MLP neurons of a small language model. Each row is named by its layer, matrix (up: input weights) and neuron, and shows model dimensions 64-191. Each number is 500 + 40 x the weight over its row's rms, rounded and kept within 0 to 999. Numbers have three digits each.
After each neuron's rows, "fires on" lists the tokens most often at its 100 highest values on Wikipedia text that the model never trained on; "fires in" lists the words (lower case) most often at its 100 highest values on Wikipedia text that the model never trained on.

L3.up674:542408517507472460491513523421438528453552439457512459462515446462495525434515481520425499565544507547483501503478507470480485507522429509489417490494546456557464592472488526498583515506506468502504530497467539549482480578459505477483519459468531479540452477463492492567544562390501493504564556442464501461477540532545500493436493542523571538563447563450503537504511532516481553517466
fires on: " Department", " Division", " District", " State", " Republic", "Administration"
fires in: "department", "division", "district", "state", "republic", "administration"

L3.up300:489434546397599515535524493498443548455567544492467523488545512423440475419514518539529502556525534531516517528512479456553487479432474485517498481521531545459477547493514487496494503491445487511460425474512478555552473588431499440471423589521495452542439579556485501442466551533441518582504516524457565543497510522521490541468477512581500444505460511550471483492512458535547480502547
fires on: " can", " may", " could", " will", " would", " should"
fires in: "can", "may", "could", "will", "would", "might"

L5.up409:516437488480530505521422577437502478488532432474511545472596481448470493492503544534531470500549485536562476479513482448530406414522372502468503502564495523468477470479517454498571514465495486471468525433459532517492470514487403577472521545469496451503587518456559442548444590562519595500508489490465493495483509469538478516433618465483480533470460449532553550514562484506408476478528
fires on: " and", " to", " or", "ist", "e", "To"
fires in: "and", "to", "or", "helped"

L5.up155:448495524491501497438475528514556567430566474549544555507468533477530485594532496525558542555496518425527395481438445532490456428554465487504513577498550515503513436486452535545449489496453488524453529427549479500476516514505537495502482491448528511559501447483482508536580484503475433584543453516435513565481498447488476536463428446536456470482535497535506460555506439483519527439482
fires on: " and", " of", " the", " on", " in", " a"
fires in: "and", "of", "the", "on", "in"

L4.up406:492509502534567477470462509476552549462485467466482556403539528474519538471573534421433526525498558459564485534553451511502462436443556503431470534479544435427456509461501509490515496437495462468475522431499493493463567484496463538450459507512490479544484471451522536539529512469482552439558495471547568427495536513486447497536480483470523485554389503480439550515541475542532505509478
fires on: " which", " what", " all"
fires in: "which", "what", "all", "the"

L5.up239:451515564498580450515491505505533531528498489506447492477462533493452433540526419488487473553449522570431497481453558453464464411552583493459422442517496501467549475528511517501547490547477486507455480476522499450512522587460485458459605433499481486510479519533526527460526486511539480519469546500477496519475451603545528512521453515479508486613544474459450479423455518518509498496500
fires on: " Po", " Al", " North", " South", " West", " Central"
fires in: "west", "north", "central", "south", "east", "alouettes"

L5.up676:483516444511495447500481509513561462481467463571477439498489537492435532551492580505475553463497452487487512532506503517585510528488531507558487481477471440479481512448443528491467456431447444406454488543470469503530531516578470495494472450428560475519502489467445479492605497513605573552532493543490474500540464515486594528544509462523475544501531517541458469501507397566475472518536
fires on: " then", " former", " later", " is", "ter", " resembl"
fires in: "then", "former", "later", "is", "a", "resembles"

L9.up765:455534522550492533445475491580544533572545476552507575506546442520494440569545547513535527487442468463500438545453417490505569561483559513528486569487492448516490473495504501512478465478490512535500441459490462500507472423444468485505490524494431447487493462472480551543528513524557463454493526521533573497549548488446403534476456488472476497487531454437508488522514442472582567469494
fires on: " and", " of", " from", "s", " using", " with"
fires in: "and", "of", "from", "using", "with"

L3.up2:587468585594468415492481488490485500488593477450509451468482476521498433469545459559480512546523473537562491482482539539523492437482532521449511447553535484537492518468475498511491552493444500549479482458469502497448502523511493502545534445547470451476535511482509504533487541463527435480486543496509507467540529532594467485461519541528542454495550509475505461530481518562483473577439
fires on: " United", " home", " Total", " New", " District", " County"
fires in: "united", "total", "home", "new", "district", "county"

L4.up192:524457405524593467523515478462523477461525470498489459470495552468481477541524475558532540497449441448460509502527500519549510484456511568536460521581476443425442459500411533520435440442498446488483469450500476504533476485424467522549570556526529569512537463450508521533484534486514542419518420590585486518543535496540502510520504416465589536541570494490553540489458536503515510542507
fires on: " first", " of", "st", "ar", "c", "Early"
fires in: "first", "of", "1st", "early", "warped"

L6.up726:493471506438490425516516450522468532527476582481486456447470435475383510503425582512472482538546586469521504473542458476559508486483503442518526510494487521433468520540478447507550546557532582441516529538538510486474513509491405462513420458568434556556499497491477535446547467496467514461498527480490477514497504532589463454433423560537558453519499434518446435535539544540561548489469
fires on: "0"
fires in: "0"

L5.up224:474498555544567524462507557472521534610567457510467557494523540512450570525484503530455399523533561437496454491441451489489542508490515442526507514468498528546459431493454513495461507434497557556473465422485530407415493459427483454491463521448465573459554431503457464575509489460509454526473494513477548503440522560505499462469514494500477562532480495488505463496480523481518518509500
fires on: " with", " on", "on", "y", " of", " in"
fires in: "with", "on", "of", "in", "from"

L5.up528:549501524478475457535528558553552534486483553562496450441553486406526513455489483552458502525479440539478482518509485516525409507492480553477524531501507531554475570443501532514508465487487545470603392541527458442488480522453509523478499503468536479435497548504484474477564483531541440427519469487516550470446567486485448540531453480546496515458519473492548502545494482539551477435454
fires on: " as", " made", " taken", "s", " for", "a"
fires in: "as", "made", "taken", "for", "s"

L3.up717:439462532492516562584516471461490531493511486437449467596533606479535493511411464471545442551555468452468489471490480507423487475500463523536544570470449441545498481483410474502469433507523460490472465484447481499545528520574496546536480496470520517506510526579510539487582548568506455515530537488408483446481464521496476542486553538507510490497511413575434513542563491481513520480556
fires on: "0"
fires in: "0"

L9.up761:473471497521528461461468586502543512514447589508559470562600516536408526465487542481550508493504467516534429484474445511516515456464513575467460567521579408547503469510559506537493491527508477503565579543490491517439528490505562461488515453502504602495435462477515447498486441518460516544499491505457458482475520537455515506519495494522502543491557544419486456470481505458435476403510
fires on: "3", "2", "1"
fires in: "23", "3", "31", "22", "30", "24"

L6.up652:496520496517511467459523499508458534559514497565468462506470499496490448522498547459474566481465448541468543493443498527500508492401521534502488550482501412517450548526507538486476499578421436498468488478499447489478458614500511417494536516522516481489539424516501491510542477514529490516441525418479451480522475470515510590519499484477584481491518534511492538439503464520483530523470
fires on: " of", " in", "in"
fires in: "of", "in"

L4.up320:557495544522447453517494454517484454526626541467545548511533455496432480569493512460528513532454529430513456488500474496527439514524463473550506458482503511465545429476485522419560464510512511477443585465504501551576488532478451542506478427484520510468510501635551500501471496514459456436521485422489482506504489464539555466532472459473514510517502467447467424490592442503500552515451
fires on: " be", " not", " well", " are", " considered"
fires in: "not", "be", "well", "are", "considered", "behaviour"

L6.up84:508461430563497452517402533516578484478496447473407520529455512545516449535545502540504567505523525481457431505574508509509520447488487536460463580507540506490548579532580536492524479521518530534528539432483521491474515522438482467546444494446461505500570476462536456515474493570452554495592540442454442506470526458457538481493522464458481507518413439511456483558465573494485455480430
fires on: " as", " what"
fires in: "as", "what", "asks"

L9.up650:478451596436529499464443463499505504548494499497461482553468486507522458547473573516484550512515455534404569498517521526427465454379434478518448440539525455459483489508525513575557544495513455547499455479484488439491518528446502554510459528470476564559501484527607458496515543523495524404479506564441511509443507435510488544542562415507486521514458515459439498523509499557427526525492
fires on: " was", " an", " remained", " as"
fires in: "was", "an", "remained", "as", "his", "to"

L9.up168:507401511496558493548550525509477431538548482500430555544515504465540436518447560454445558482559471554445431444519555491499472526496423593544487551482561462545513502505547477524587566498458430494482532499552491467509444481469479469510532472504527488440472509496463507434497503521563508518454524552497528532522501434503477566536477472474569545536532507489502544453550541485449466511471
fires on: " to", " S", " not"
fires in: "to", "not"

L4.up22:500460490460503465443512558531482502513485526497520504486523463474491506446547503478497469516498507534486484553503511466482552480476522470495520575515524533527506523506480467525518444477544554511565468467504534442504530588467453490441386421441461478480476533472537517499515471547502514493520468381539475427483481533440554449499560517514593514547457439480493600505519455541507512560577
fires on: " that", " such", " as", " but", " if"
fires in: "that", "such", "as", "but", "if"

L5.up592:546505538488447488584494442551505517528475498461504516497461473504471490577433513553502476512494499464497452502522515523538455535530485581457523497527453483448553458463526520436471471444534499463533504455467468492561499479414482494456524383462483527492527566547481576458540511475500433455489442481486462507503423510565509511552431460530526531551531480472441468521539445576503634513476
fires on: " being", " be", " well", "ly"
fires in: "being", "well", "be", "fully", "is"

L4.up196:492460523477553454541489525529521559453614522492469513496503529501452436517485499503519471483525476478574474471547546550483466460525427565531451445472504469485467476501571448567522477474513478448553492485544510586459487481508541456388551523407440547509443521478540533470524484517511508551522446506488509532549490479487474543431508547544449490519523433515541398510473479555476536529467
fires on: "0", " on", "1", "2"
fires in: "10", "100", "on", "11", "101"